config.toml
norm_eps = 1e-05
attn_scale = 0.258
parallel_block = false
init_std_qkv = 0.0449
lr = 0.00245
beta2 = 0.98
decay_shape = "linear"
z_loss = 1e-05
MLP neurons of a small language model. Each row is named by its layer, matrix (gate and up: input weights) and neuron, and shows model dimensions 0-191. Each number is 128 + 32 x the weight over its row's rms, rounded and kept within 0 to 255. Numbers have three digits each. A neuron's up and down rows have the sign that makes its largest values positive.
Before each neuron's rows, "fires after" lists the tokens most often just before its 100 highest values on Wikipedia text that the model never trained on. A number after a token or word is its count.

fires after: " D" 16, " d" 13, "D" 9, " R" 8, " F" 5
L4.gate328:132131139145156104118164059135130119086136120170157149136096128099122124147117119145103169149177144112117114116153086104182113099104149092088129142172121134128118137090118145102131091141128130134092155146158162118147097151164128226152119137068153136165084123102140077130110225108137080093075179189085094141158108101112130133112148105074139135150129103084114085152109089119176163126081179145098064122063108125153084145114094122086202113124173160169114123088147060097171175065120124163178081073149117128190088157081082132139108164133166117122193101146092119109125112122198171135
L4.up328:140165148113143122175117120141174106105087105167124138138146111140120118166141157136113200127131147125112140104080158102069146147145134152069103165137113156187166131069163155093111011079175124134154120146121108134063093138133156122099126158100126149106094102128177161126168121133109100155169163073123061127129119135113164154125147173151192110139122107092087106110073131093138140162108121094108151161100115167172140120114154109179115164149141192128130122172079113107160134198113057091128104086071182185139167127120181077139077085158168120108146152182184134084074136110153109073

fires after: "2" 14, "-" 11, "3" 9, " \"" 8, " (" 5, "==" 5
L11.gate704:064132138150069171124106117163149116176090078156172130117114129169186120094090099086162095145138151149092130157141140073140154174186171112140043082142135135101184102163149134090141135103114116093137106131145138115114162063149133160132084137132133126087147082102122114127140163149127214141135073141139130147180209093068069114126143151067171139156132100105150090138098154127115108110060139164091109144133139153134128143103169178146039086182127185153116157136208114200102128095100138115108103104114184132102103138113133142137146134212132138142150136186142102122134119147101119158
L11.up704:138126176134128117153132148076158143128182134104199186134097102150146108127176152133076142151166167174111168070133099136175158110123105169135133149118155173157080088135145084160162149073070125047164083170153174124139144174147082115113100126169111135080068116113142160142100092143100154087066098156161093171200103098107091077093126160119117115153120133125161113068154111096119124118173113126123112088121120065115131117120150151124150100153118180084084114155157142145108127123070109127143141131162139141160087141090156106088125193205138134169081112109146084082111074118144116219

fires after: " " 25, " the" 24, "1" 15, " early" 4, "2" 4
L10.gate544:103084201145157129160119134102136068069114139141103097109063111120132153140128161155172139160179118126007127080135121143118054130170026100112183121102181124134151123178138119149157119091144117146127153167125151100132097193179106139140126106116101104128094138098118095176157127155097173118078152103109103134068133096104105175116077149098121138166088123107123123156113158168107086129106175109116125108117108071112142113144136134159158149133178146204106113107123139166122159131126142150171041054139156109136138172080101093131111095181113152131147132102104138123105119185204130110
L10.up544:107116115166111158103115119162104135142089127135105135161182139115126095112069106166126105114114096156069136156108104104131070097238181141147121110103143152143110139134195183165149101109161141108106128107147192128084068070132129108121123156139136073103130174139103107178141014136076136093121074126097123106118123177109116139166116158177095176121096156101105121121137146115116185108161130112131074082081095121139160152097139134148104157102164131159118136118132125112079094149104057170116056142101163116168101102129146055177129103148155186164147108110077091090113112132113157053

fires after: "1" 19, "0" 13, "2" 13, " In" 6, " a" 5
L12.gate233:133102132136099211108158154139137173081136092122187121136105105114158153157209099142185146172147076158094088165117155091143117089086135181103103090123137153105144179090144165108114134181155125108103139118164099133154118139204173156105128079186170148083125185132142129163166138164111116144086080112119083122112095133181168128141092159124092148160169141148086128198085153088112178141109112133097127057177164118119140123157162167116164070121163129137125130134152141085145042175101150172143160123088161114129133134171124087153198103078174177114152102134157119155151125124156071128
L12.up233:145120122141128110109122161124176130095126043167127120105118131127156085150127125101106108094100127153135190148116134151153168130124168122202141118065133079068106189130113140122188085177159108130169128172129113128117176143121105169089114137121167230140129149164132101114178163137086134077140117123118119137091115146186102118136162113116075107118136154103070142232083066092129130112162112169087189113170115137123130148095204130139128187188137151083133117158157142121110085128119098164078092179140135090091149129148120081187099123086102155143135173157103068154147072125138164133

fires after: "." 27, " In" 8, "In" 8, " in" 6, " of" 6, "," 5
L3.gate327:135178159163144162050188160194150174154100155163163172136119152150155140160201121165140132209152124080095109136097181160144132167096114135124094188121126095077068104177183076072132137113080113192134156150089142132179138143150074224110152103122088184136152134131113152142086149145131136108111067113114053143059139144145105107146114141152115108106113107117089095132105153131108172116158153101136104135138143136148134095115138147096122073147106157195151140113115123167101172130129213146113113106174069120114187132107108084178148149137135144125114151123134085142115094126146127159
L3.up327:093086134155067180109145129146129134063164112136117131099116097161122117135104120165093108109180113145194127127155172133158149170128135146128059170098135096158098176148076116110147139099099140154137187114151179061089122150122080176120160120163162093196067118135086140160118204064121170108084117142104118108155131169148156129103116126143168174140083105094152081084189114152090121137148138115168146146085139094099124150142103138154125118094130084126061125120100037128127128123128132146064148071077082122097095108098117125118128140076070200131112142140124098211186153112132119111

fires after: " " 29, "0" 17, "1" 12, "–" 10, "2" 9
L10.gate145:057128116126125109087138146123117150146150107113182150126125111142177080128099141134170130185171051118184125119138134053109128138093200108170128180109106108186137134060104119152119124100188161098168128186110156171094090098071131145127164164158106080142071092135066072127069143183083136129086117076157108084179092139133086167105135145105109120151101118138125208144103168159154189151154126127179148107112119141105115116163133079110129144116131138159130195123152086146075085121125189114142106123152117107138114165101107086107112118199100156136152100170067157123124085139120097127
L10.up145:084103130165115116172119130180125096121098114082084148100183164123145106115060189151083146170141082129212098139165106052120137150145147102104176113126085086161097130132180182194134102149173074085141100171112152111082138121069118161130158146142165129115107123167135095070132134113118113141169108121100087119144116139146137131119175156151128130100109077130170128105132166133102191109164163138145129142091188118102133158121168109157070133134152095158172138150155110144174041155087139106112096129082163158133135187127152092153097104144176188132169127171136061077100070131153146174

fires after: "\n" 65, "2" 4, "0" 4
L2.gate491:126137090100140106114182078212104156125139113189153146111129145146107198122096052108101145164128119149171112115196124153087092097133070085127117135131152118097151120151146129100088098173116121135118094178128154099131126125183054170176123048164107117042115080093140147119161135123104110150138159072118155124110174139113131122146107131125052134127107133142108102132131175165154150129107174141123166172126188166164081105161117100170136049180169093112085095107114111122097152148083204081155183172123136117115169144081079111156165115104089113153139114157176136109101123113158147125
L2.up491:212058156130156099156155082091083182116135087192137174063091091114096102130158102154086116136138113143104185059145102094150081138140143091144132147109108053113185126113074140117148070177126132158162124162116174145162070126161080076096092114134158081129118134124152123102145172111121102151115137170141140141131106135175149103162092105144126110069100155091060142144140120111199101148133109142126148129128133152168128139131105101155134140181132105065108142058103110107099158105068158122140113171164136106131085106104054144138194099132102097141156099097152138111154072112196146093

fires after: " W" 15, " St" 15, " F" 9, "f" 4, " st" 4, "St" 4
L4.gate647:069120139162164165090150094194130131133169114117139131117138145154140157117117167158102111125164126136124179129167162091083164148114206149162090148115085099143124109122174175032145105085069092118157119130117061150152152027115147147079113117136172150059122110150122179074188193120130093128126153082160101169091060103123163142158169089093097179160152119151140116142147108093110074128090182108122141144156140140141109103133120155130169136175149175143124121136093182130104120154141220113168139142153129159140163084125141121152130160196148114132145136139161169098128109164132072101
L4.up647:163197158104135132130106156207153126093171110200087155215128085120138120157085144154139105124106157144134155142176132068139166106172137113108109078076080128159078063171107100124103122088135123107165111114128193112108121098102169105171091196105156144138181088168119135092098101123113104099164113163083105144139128135071095163110115092178146135169111166072102126162137115159069100112099086187133140125092165155086090156080096187119128152152114122185187167172111148141137115105169119110191166124124140182175177133083086136149123122142182126137116156148131142138103128156105104128

fires after: "1" 26, "2" 15, " N" 11, "0" 8, "8" 6, "7" 6
L7.gate276:141105143169114145126175062053134177148111111105060176119128102171201117155147094100171133111127115105139127178149205118085201132103165144109132069134135178157082155099156123138177092084128112154192204147148174136124063113121149150127116119125087087080147127123092101129215171116183189158096132085130106132121115138113122158097130119093124132141115082184095103132116124078108160158158117076111183151101102163124163078147173118117172132120097159132082125115116097138127140138127166145089108154091090089096107094197160079141120114158089140129129137106113109128190062147132136122
L7.up276:123132150128088171121118140112157139174171143105130104085158094108115130121108100132103143174108063147171117174123150183123133132162141148170133080088158131106114169112131162139122081114124106101157086126168102153152176157135195173083074109082147143094134108103119074083124103094127165133177137139118127157072158166164108121129181104077077143108059160120108132066164095120129108136149142186072153190144098109093153127187133084147119182122171137094131124119148090120136154096131145089099154141042113130071184128121075102126141167192063101149179186063161117144181104129175114095

fires after: " |" 36, "-" 16, "==" 8, "unner" 5
L10.gate767:104093100077130175154180104099164089113124168159151086117138154182156167107079142099137135082107093155134142154121070101141115149154092164126082167121070122163093144071190104144093108104146116100135175127163105120138097151129124146211078129135139172141184077125102132116127180061135126119144092110176096182186157098151078098092132131125152117118146105057162133190104190129143188137117172113092107150065141065051130092109128143126095175161135137165079179113151125161078138107093132123105103104176152184148095150138086166127133143091109153128122072138155138092146125139092093135
L10.up767:175157132111181167178150143084159184114180158136174140121152139180112135121190144140118131104127098145091121136115123150053153056151127141102140172131052193100102195099133074140106145138100099071136159185149156183125164103135143067132168132148120124156167141112124162113147156114155150127127065164106136105080067125101146115145172091131118110129162158108114161156084188114116118144130159057122124141131111106151141137055135143098115188195146128128142130160139086159115084126126141068118141124125104157107090111130141190120091169094076133145106085092111112155128046119100103218

fires after: " St" 25, " st" 11, "St" 8, " d" 6
L4.gate258:097171135120189127185170117106126133120143183106154193138139161119094166139083160181180158131157126089097131081111081148118167111142196140053191123148088168072120148123163110066101099123119123101122105183122107118137144104115136092175143092135154124077151122108162109109165100157104132119144159107106113118074095172134140122129136094174107134185128120179138102127131155166155140105082166186188142104083126181110053093103123176155162101103118146152176107151088119173145126128110177171179174076118104145149180161109074136129152069163167120092192110115174119098132140077101095112
L4.up258:130065156163155174118114151141086093118088103117116123081208122140152085128069141121119198129158134133123119185142167089149144134172129121164143138153140125119093099127129197127065145148141147140084105078103169160156074174121116149185137172116163168134095090075111074081109201099094085123066134155101167188136171154108087180140144116137197104119156199067122095123160086158122114135099173158068178113193141127141068140118103120095092154135178122143104150141127112144134115117117117140139074128132137142145082138103136168096097096182154139146186101120145168152119176155113084150

fires after: "\n" 29, " \"" 19, " (" 16, "===" 4
L2.gate378:137147184125115127109111143170089087124123102138070158096104090128129087181143139085112074152183105142161071083116176168190147149134126047136124133143167148100128119164117106119068090136097153096150119115139189141124159159194160138125156138197147147131091097100141074135081204148110188090127099129110121149149144174111177125071108130085130147171173128137165117104077111145071127138106118142137094162135151089103086132122119115163124104115189121142172146158120130154140083114099115122140105074083108071080085161127097077091105154208147173161153117131180073193114169155155127146
L2.up378:141093119098098159135152126125151164114172207101141105113109120141092118153123129037092094157158131159116157101175122127068144135168079115104113160041163133202099098208154149147130127171132128165113093133150105108169119151147114114081099099101134126138152170148103150071114117125173145120128134211135095192126041170103139128106131135108099164117127084081131114126177130105149175113135163127101108132075099117102119149138124126177159127116120192086146152114181144168131140134143177125105166172163098095163096071141017154140107122095141104124169133171133102144108123106115212109

fires after: " " 37, "2" 12, "1" 12, " in" 11, "3" 9, "4" 5
L10.gate761:066132105075196141074118159125096132142167143148157116091122128113145083182186116060114100207100121086167105127151049154095094140162153120152156146146097152175160126135091078095113142158179118182140131105107176139106127154123118123087118111100127148120131086188099120099143151109130112191147116082096087140136173138178063179128176162157041140143208090140132128159110139153103211170159192108073170138108142164138103119168147159147143147149171118145128162122096131118138132166092114129120119159074083139143147162113106136109137125169161083099166149184126146093121162147164120149
L10.up761:145151097125134066154129045137184077092152181165137110126113057109082170169094105119111116138130080070183139119115123138109133068160103135177134124153167103153129131108103112158091078076105090126118114116183081110114173182166113162123134064164110185146093128168160189149114223126083146106070149124130153138136141158148194091139123146158132113092140157182147156110090105132123140152106150173105198151125093103134122127099166083156116136164108129132124127121143205131132103090134121136087083125126123086185124136152109165088112153070084184137117106112132088114129114108143111216

fires after: "\n" 82, " " 8
L2.gate193:129175099094116072108102118134119163158164121183127146125082121115111097160133086112117163154186114133147140113118133084110095064132182088143169163141182131084135128171143102079164100119127088183137154096164084169100165142142096164102156074175117137083086052134136157204087159076111116118148146135150150109107126167158116163117065176151088113114148166133150103161132132164115143167117145157138164118088177164141126138150149160192111123118121080164082133194120166130134191141087174090096079157137092083136163128128107200104139163118125163112159129175151191091077166182092097151
L2.up193:129118100096120136157101100134131122119159133143136165114143113115151136158137118175231116155090121079145156108126127074171143117100111172100092108201150125066101099092112151122153053143189103127101160147170143214093153112182111130070141090167104127161123077071162132149085170074118117186129117119120134048168137147144161131157091137129120118143160138133120134170173133124121177172083127160135141136167098148161115152147129104102057088094132136103156094136136115066165186149132093094145134172113102149150133117110055141093081136122101142129176126130147163156093226092147184081

fires after: "2" 36, "1" 25, "3" 10, "8" 5, "4" 5, "7" 5
L6.gate185:059112169147176139161167116099076104147029134095110168114214097117126125108116114049162094150157100096168162122156161095093149119107129104143092120133088091068126084155133126078138140084093119111099111101097126141139146102130133129151117057069124170125167068188180092109138173125094115141163062061099088149130156071111098085137133127163145144133152087141129100165052138117121140146131070115137135098098109214131119064103162108172154135167146196115182155131142150127121142128125146151128109163089163141124150104105109141144118142130151158141095144152135189128120091158109136066
L6.up185:105133116149132114102160119145098087134094176212137154068155084181140089105107104122141117092117121115176155157129142129160156106113105112169083152199111087122152099144162144134160147126141094045145175136150171138208145119140088196123167076104123165150127068111142093115179141158120130140216124124103129196152114179143111107143111112121138113120153149147167096098132081120124134171170117141145184073107159165096115112152093178171107051152136041122099171131088120125078126144136095187137139088156144104141113133129148088123111092102172143175126149104179193134067148116090123113

fires after: "\n" 75, "." 18
L2.gate661:032151136130058122106121181124096149118114112104083151120119131151181080151126151126165170123211152128091173120166112117157104121141155097096150177106156107070086142147128153153106128110094157113114109069150136102142180133138072176104118196105106110140105164140090122115092115136154162138139184141153153136150121152058110125078095122126119166109100095129107170108127175129149097157069128130085206112062159110100130174160075082181149139109076124096086189143164105136109127123127130078094123155122106134101095080122161074119132189090080157157150112110087149109139066169120065090
L2.up661:082102152064151118112145074173110154150188116113127094203094109161174192092177109137113147176155139141143084117125158073133117108174086108105125141140111129158131119120151161134121163126107095097127085125153145158109113083155103174218102103124134192146103143095141092148150143121126212145184129104132119130075087131102093088134121146119191160067116160140160142128108114099140118201134132100166086151151144104124118103063149188167117109117109103092097106121120140135122150147166192195078175134140139046153149135095149108194160137148185158098147148170137136135164125119203093116

fires after: "\n" 23, " " 23, "-" 7, "===" 5, " (" 5
L12.gate668:068097149101152198115169135129160130159160084164159093075077078113138118129124116111130101184156121154152115134167125112159123156148161101143148185198116104146157124109118047153126107120081141148071113081189110135079129083125121131123060143114152152160143130137121072152079115145140170128114126139195100120145134121118129117105126204129121126161089106145149109144143134121179143126057133136114061059135052122133135166146136166172070127179155145134171095093087116178110127091131108069087138163128113168131097100138149154061065154089103123110153112168210101097120113181156099103
L12.up668:149163118139070127145147108160156132137159109096142108145127137202101096109144119103212066130152148080051125103134131093103086135083090183061148097163097108071100141108086117153134189178130073105142101134160149105159155148122135104142093184116097151106031105105126253147128155098111175113099161107126148126164108096122129172130113141121139151162104156129091077087098124129106144147127116145148143144107153145149114113099154091129119150175171162119163143129088159185117185131166171156104138161168178112108178102096177128142082101052116139159154109094141127131120116152062137156

fires after: " United" 34, "," 15, " of" 8, "S" 7, " Ark" 5
L7.gate532:135098143076160136081128118084053147148112123120173167118172164120140094121151046086131165101104108135125113111157146172099155124087056095077174102131138163109129131135098118081171141151114066145144138134140140121156181154162097102112131081128122148111168111207102153115099100176143135181155096114077130153182019126192177159086154127119135116153140103115121090154100153098171079106182158140152084150065132169119149065111115139106136122108148185116122149121191099156150176126111156111158134123091122087157113122139109097110101090102166120146114092128061120103220129140137152159
L7.up532:107119104160222149114129107035087144101102100189128134195117133134107141108141095189141120114126102113092177126145084131094140108154067138061154151144129143133114171088116167096181119133125151108106078109086124176119205114150055123080135159073175095171081093143159149151132132161081090110157107136047121151124108093084142141104097070142150113116148114114097168122121101099143161091127142149128128169111074125103163091144145105112136033190116144120123130136143080129123140089169139091105146146114203150089130159124106092096124115086140176109163125069118166167164112147085121132

fires after: " (" 46, " \"" 17, "-" 9, "ia" 4
L3.gate0:126120164141141148172149082116113134096152102148083177114185120091120037118103184129090102196132131177099091104126168099120151127106185095132171199123142138114143156062133164095124086126137126102109069095173099080144100075149109100128084158136082183090172162145179090172175127090168165120120086159101114087086148153127094141110133198132154095174125098144070127081101156132111131049122141137142123105097133108172143126133127198138105168142140153116120104108164122146158156181144199135062108062066188118114124154127151133104120171134132148130126078135134090125153156134154138114
L3.up0:096184149165150136175066142153121172119193152106130134119151147101144151093189175160145143202097143162131159078092160152146159153134089118157098086113136088122100144129065209128181080176101073077069110134179144123095133125176120179165139119138126126059135104174173121147141130126153130162058114109101105103128096117130125120131121162166133069114198117127118149092143121124139129156135116149051174162121108126130103137131115114147146124137116145080114109120178165077148227146155146072125134109118103113069163126138087106140106110155097183151144108137089086187129114199131170160

fires after: "1" 37, "2" 8, " (" 8, " to" 7, "0" 7, "-" 6
L3.gate244:157122213114159079130137127158104148135156090132096154099139161143162130156075132029114164156131110157128092133145120137128166110136148114087125140095120136105193134107086165131118100155097153168101101050194111107182124086200104129138090126148166125095136163143137092054080129120142183121091026102098119162071165096126111102087128085108077119173136136154128122077080147141122154145136114130116123163141132133151067124156115101169116150149110182157125121160145117157098155137129164161077117091031175141137086105137078124089175209127109096139141122130138076151131113132087111129
L3.up244:155115117155168099148088184147108148110106168151113120121060129145103138145148117140160126137161120121116145139119086125191125174152154129045151095062119101096115113118157135143147140122151100072114141182154159124131113136142138190106163091121093118112131095101091156107077146130123126123079116089096119127039119128081179127142166097132169183110142151082180150154189099195152211144166154149100184128136116128128083084132076105147110154187136133135069079124163140089083067210158085128133155178137113199127102119132154132123167134123111176156136106140086128106144132220120143079

fires after: "0" 21, "1" 18, "3" 10, "4" 9, "2" 9, "6" 8
L2.gate308:052151147097093091158146089126173109154095144136145112122143145109089156107104102071164100132108108142130123146175120089060107087151119099093086156137116147094204149108151146167079091071085119123140091108103117086099153156133078132047152095140099163092153130110148158127156158110134198087122098102173120105097147167080089124145079179129128172089129146171149177141066163158145100071068136123129137110178159179130117124130123119115120143130189160079168099133097090128106148071212177122084133100181128173087092108086094116140149189125121132143126170139130097134090154163130092175
L2.up308:120121085126140135130079207131137148147120070125129123070122164140137195117072037125135092149106166129115072082114135090142133148087096112129115153129138124091153140097085136148113137103139217147147151126126148090162130112249087170113064083187095146107060136056131153153161083102114093156076156077097119161144099159112124114140145153190089163145097080153155155150106127107157148134130146131128150118159081112080136156127103086159121085135106111189121120122149141124127145130141138122101116125119133123139125071140104098058175155166083139117147124135101047108053154091103115143

fires after: "-" 15, "'" 13, " D" 10, " (" 9, "D" 8
L4.gate67:105113170127144194120128130175159079090144173150135113125126157159141152162081077110095110175135103131150094135121145063116087167135144143108195116124094137165086207081141110050105072106148126113104112079149122128066116079135139151062146081156166105082157118157141124176086140081140130153103118141108065170159175156097112143086114110102164148149119071113206114100108138111148136135101131204128059163136132111106084161119118162127085075121132098150148113106132115153129170141160230092132092118160082141178137087144118162136091162125166175162098101163165134160133106151154126150
L4.up67:145112130183145144135157079149119150091126145072096121185191126140110117104119104119116125150118142176129177159132103164136078116157184067169173141085074136126103129148138135106165101046150115171091158146097208132122085041134139144175135156143148147164145135154056114084158111129091074162148080109110102113171114150129084144158125157137188121153073164130101164120061105108102107176136125136128070146104138172164175113114098176115080145149148161188159156145065204110132166120135170146108140101084118146124134141132098108115107177128176200107146124151146063144106117142084119122

fires after: "\n" 39, "==" 15, " aff" 4, "===" 4
L2.gate411:169140098135067143108124181157089111089128116203173084134078144095190141161103176076154111148163150154170089105105129078152111099117168045113146199139116183147116134175109163145119140090125161110084158097131132097135129135072098141132125113135121181101166114114140112148103154104141183120128144139113128111088084089119138070124139156150161189133114146136094126115112149164110158184108079125114136188139163132061068145140104169138122121078094156154144157127118172209162161088073141150168110092163161111111063114161050170066124122136127134118126161112125062103111165099143161102
L2.up411:131094137147116078146145121127190087180088106115154075125070030098149122122104098048167122165125106124111145080131114156105136132124110146107168180155142181101187117153119119154158178125096172140173063150121113092149175108138124112158114160110118069083129111141167108153117160146158128091117105124190139203101112152134105118139153141166136093129143118150106180134159182162149092120135087152145170211113158129091133144221141098162143119120110144181173156114147157168120112127160068123108068081159069112134118114147093133083138159137177128172129146083126149124103101129127039106

fires after: "\n" 51, "." 30, "==" 4
L2.gate630:067109104152159070180180134150113061158132116205181161075097083109129205104162145124090082155064110144225184086154132119111122114095106155107174147179134142090206134127138077077173085116128102079163134118109150156137156130123158094134152137152072161105072138162152082140089134090121105126109101130173099137157121120128126050167106120143095101090120154124103089130112118109153150151094162183183109195121142123202145184106145094112087105071102100112165107126135113122120139169140136108130145141156210141138084097125118133105128108120142137109132144119114110101125112139094089120
L2.up630:117153138158116114098148158148025130092133118122151163179132104132086088090129138101087102099145144135130072053110124124106037084156084103080154139156178135092115101163142120128134124084175156169148112163100131104168115133128144116199091104119126092120111166150118095135114140126147184160139166068051110146116121177094146121099128096151117104087080124100109045094163090091087088180130142050130186141097093119110114163158096144096132168104114120129158115072166140144092170137176126135170123162093085084136151119116111134085115099113109179153078139163142130113131067141130115051

fires after: " on" 27, "\n" 13, " the" 12, " On" 7, " Gold" 7, "On" 6
L10.gate249:072175121143161131127180112079128167125080146144127118109096126147115137152120052132109150090112134123132152155081125150157164140149132157094152180141092084079052123100229129089139139123065139121119146119116102158115098114110129143068123157139120157114182129113114105144114104137108106084207141185159120079135115109097091151128106158109111140120139120109138121115075173130092151129074138139182182142107184081107104066151075164123078124139166199197086119098100147094123103092147084081100119079157162154162137131062160101193179142095127179151133123179152104092100186154121113145
L10.up249:101112156091128155121163116193213151161113165170130118090126134117149141150099129157192169137063137046127167117143146148134147091159074163083125140173132122143185099115166076113166172158149155112101137140129157128075154146200132084076148122161080136137077203132163109163102137095098139160169140111124142136097164142140090094210067176075140110138122080088103141162149169141098101146137009098096115073092165114137115123140132169131183115126172175086117111132112151131126149110105147160151142113128145097169132108103153096128151152098087120129145101132136113161097131176134150071

fires after: "1" 57, "," 16, "2" 8, "7" 5
L2.gate658:135232121097155111128142129225126148140099090131119161173134139129144125208115170100137129198184112151092119113140092148088188097161154092076169144113156134063166156147074172088102177143182180150147149119147141168140129153161148166124157153154137079065147157153115148166106149142141119075109127151130167129117181096126087107181106172125140147155197119140126119169113094090124184162123143119122138145097172152116117140108106044131158118127125133139149096099156129090091141142148101145103125059065157191120117152149112150161086104188166118160123084144110144131149115068098092119
L2.up658:109121123121097147047131207126143146122121103180174141113128119158130185100115142138080092162148164165124075128178188148143146156131131145182168148148156128161137151127126138122143093130139104150138151096159103148177181123135116163085079104059054141076068176132110108085167148152136162121074142131147051111185143134085130161097133186122111116165088098138128143102055130113079160151127160135155143117154123127094085154081115128148091130167157123117159154113160179080129139132080189146102109143127150032102145135081087127109127166075129175130164145166149088122087109066076158125

fires after: " United" 29, " New" 17, " of" 11, " the" 8, " in" 7, " South" 6
L3.gate182:100160117133101121079120118164120118139160121083081094102130127142141151087123123086163198109124080094166112143129160197203120147103092136124167159156048157160111179178119137176148116140075123105136175121170147159148132159151122126147127101114167152126134125152090126076131183188127143107146179120092079108108093108159063155175146074089127091111164123071170116146121132064158108113126098127083134145103150175136131086099173105097124084146187165143087153131149080127180105154116104093093150149163053150152112089092133067101120098079126152143156147115152110090109101158199192085
L3.up182:147154136135144081175170115053130093125117109076125194096112125186119089157162093207150145206173119105168108156115143132177161144108115165100147132158085161137152162152127087104122107142161106129160096128137104140105118125154180195120165077161085078161067120119152115121110155137106198111213092109064083127123089139117129134091140119113175134111125173093092064110148129060135152143120121127141195153114103110098161114116104129115097096124114119189071195119126077130173113128120092093151109101096109140104123081111145071165131130136113197195101133120095143105118188136142160111

fires after: "2" 85, " New" 14
L2.gate320:095088133124153169151237114142085185114132137073133144106134097161131141102125075049133218134208116093043077132128122148093178115161108131070152169133072108130142125148153129140134088152153124123108141109126118173228091126174144119160150097107146154108145087131142125171158150156138162123116148117138127119130110113138077111150139117100114164131162169149130138174151124099110094117088134064085150158122097101121117134150148104148184127141134129162090141071132074148125160126140089118057108075106111168135126091134093122125163130105151138178156070129125203091146115205169148087
L2.up320:120086089119166147160168096072103152147120171109129128138155089216105108072186080085153188102189151132091106111152088178096144152153126126124152167108102167178163108143081127166096139156171141130121125130149148146176114125172140141123106112198118137140083108085145147133204141162112110142125154147147185088107142105101089135180111094139108177083156180156198066121132111079118115135157084051097132086074129108107160154168182124141132119173159158174075172083100102150113128139129100129135122122083136174078119168130151134101099140076145141159114120109139181128108095180175149096

fires after: " /" 15, "-" 11, " V" 11, " C" 8, " F" 7, "\n" 5
L7.gate463:099230116122128134166140111104114127058159172128149159145104094161172135156134104085172142118157141109143108154119160071164158101142150175158185170165132140112143078155134088095158147125109090161091139175170126133161083140123103126156203124153080158129180122103152124052100114123086144102098154136132131085137069077166151136110113151090090152139151095097201132179088188142124142151129143159214131077104150153177120115152090115197145106109110162175086155134120120119169182110098115113087106127090113133131151102108141169127102062051151175081130126121124127110100137160187118105
L7.up463:150168147148146128162128116100117175158148166079145159156130130100158139202183151151115084132122126105172168141082173148117151159106080119161119152118080088177122125128063043080086099114128118162143166151070162149147179119098182183119104130134070148133168137115122141115109126093169089151083114090173114090128128136141120137178171122126102126111164181171158121136201098102113118141143127096095178084122157115135050150109040202119173170080131119104127134083122084094155149151155097158164121108119170110213164133108149156182146152148092165083117127160155150136130096144087135119

fires after: " New" 41, " Ne" 7, " Gold" 7, " non" 5, " South" 4, "id" 4
L3.gate480:082064097150175135161132139101100105198198144146143112127117133117130170076129105127158104091206114105187115155103119160172143107131105075119164107178097113119188117139124067089122098152116112109084146106087135148185124110078172126147117143163137153137129122136119134151117184173082070123173127162167101080113150128094085140132052153082128107153161107112185120186155155114145125111113149091072137128094134174133147143161071178155192123134121152131141140122060155134107188108136161087156124060150113187221141110127084121085106121125189126097130156124109136107167181128128148100
L3.up480:107117074119129117169120119132136105099126137097142125116143172093119145138106146075137146129090129112174107162104172120150106127144073166120063162135064124219158151147073107164161174111100071070078178181145194117181159093196139101216099100145125154085184171097151147118134079130145082152134086139164197094127142069141066170111149165070109116096107132187125124143160142128133102111168126117164081114156160135092145126163180124165125069123156172099132149174103095147124117098093174088121103145118143150088132118129119093152092146153116078152136088122117128177068126128135160127

fires after: "\n" 93
L2.gate324:118118123155048092119144154075108112082121156087169067124108161101136135127119144129120091081116154160141110109171110118147171131090137151150161133134158114108132118081090150118092110078140207115179180089165128183120143104113112102100128179154182164185136131118167131213104128079169115118118117123127080110089140154131165094129138075117113101078051150082171154134145139195173115091122141194148093113124151114131107082125151103080158052105165129101102124128165146132122144108151121148145135114176075139123145114102156103163152213149114121188103171173053127113079087133079177125
L2.up324:175127129123107097156097133117105104154088140168118169160128062125128175160111160119111143132146128145131087028117147144181120103185124141160137139154105093070137087161114148159109132129094148158116077145119104160169134091130114198173119131169126055130157160146139166096118066132140154081137111115101127217083082178140103173091160101075168169124132116182104072164114128149173177131152123123205129142146194132100141097161149063162124132207161135101165134107123182126195170185144127159173119134128141110147142090141148136135128138153086164171151125173156145112176127162177115122

fires after: " c" 20, " D" 14, " C" 12, " d" 5, "c" 5
L6.gate435:162131094143139108135167132165123149185189145106145133182091122119159130194197066096112144130166088123093125160174149132122130143095190141113121170096156211127119142124104114077079155058131175144138136160150091155165116128133118134085091169137133127126151161140112133107086157115153154106061152143113088157150140154113130093049189183120124185165164172077136113115108129143154165130144117114144171124170059109083109088109134131131160128105141132177133175095169117110187160123096121119140130116200218203187161112150109139093102155125175181121147121131124118190091142159137131133
L6.up435:134066189123112122149123147118222093184100123128157190160106060146137137169086129187104126107142096149076126127093157103143096134101095152096153106087141082163136198096145109116102121141157095112139083112116143111090173101117159197110109179076089110110050165086088092135132143158053127131080159181114097077138136164136128080155157152134128096132161137100138112133149121123110091099147146077106141118127175020120148147148043160092110128146168134091126128108141148110155207153119062082090156126147155118103179126117143126147141145141092147164117103128143156106138151156144142086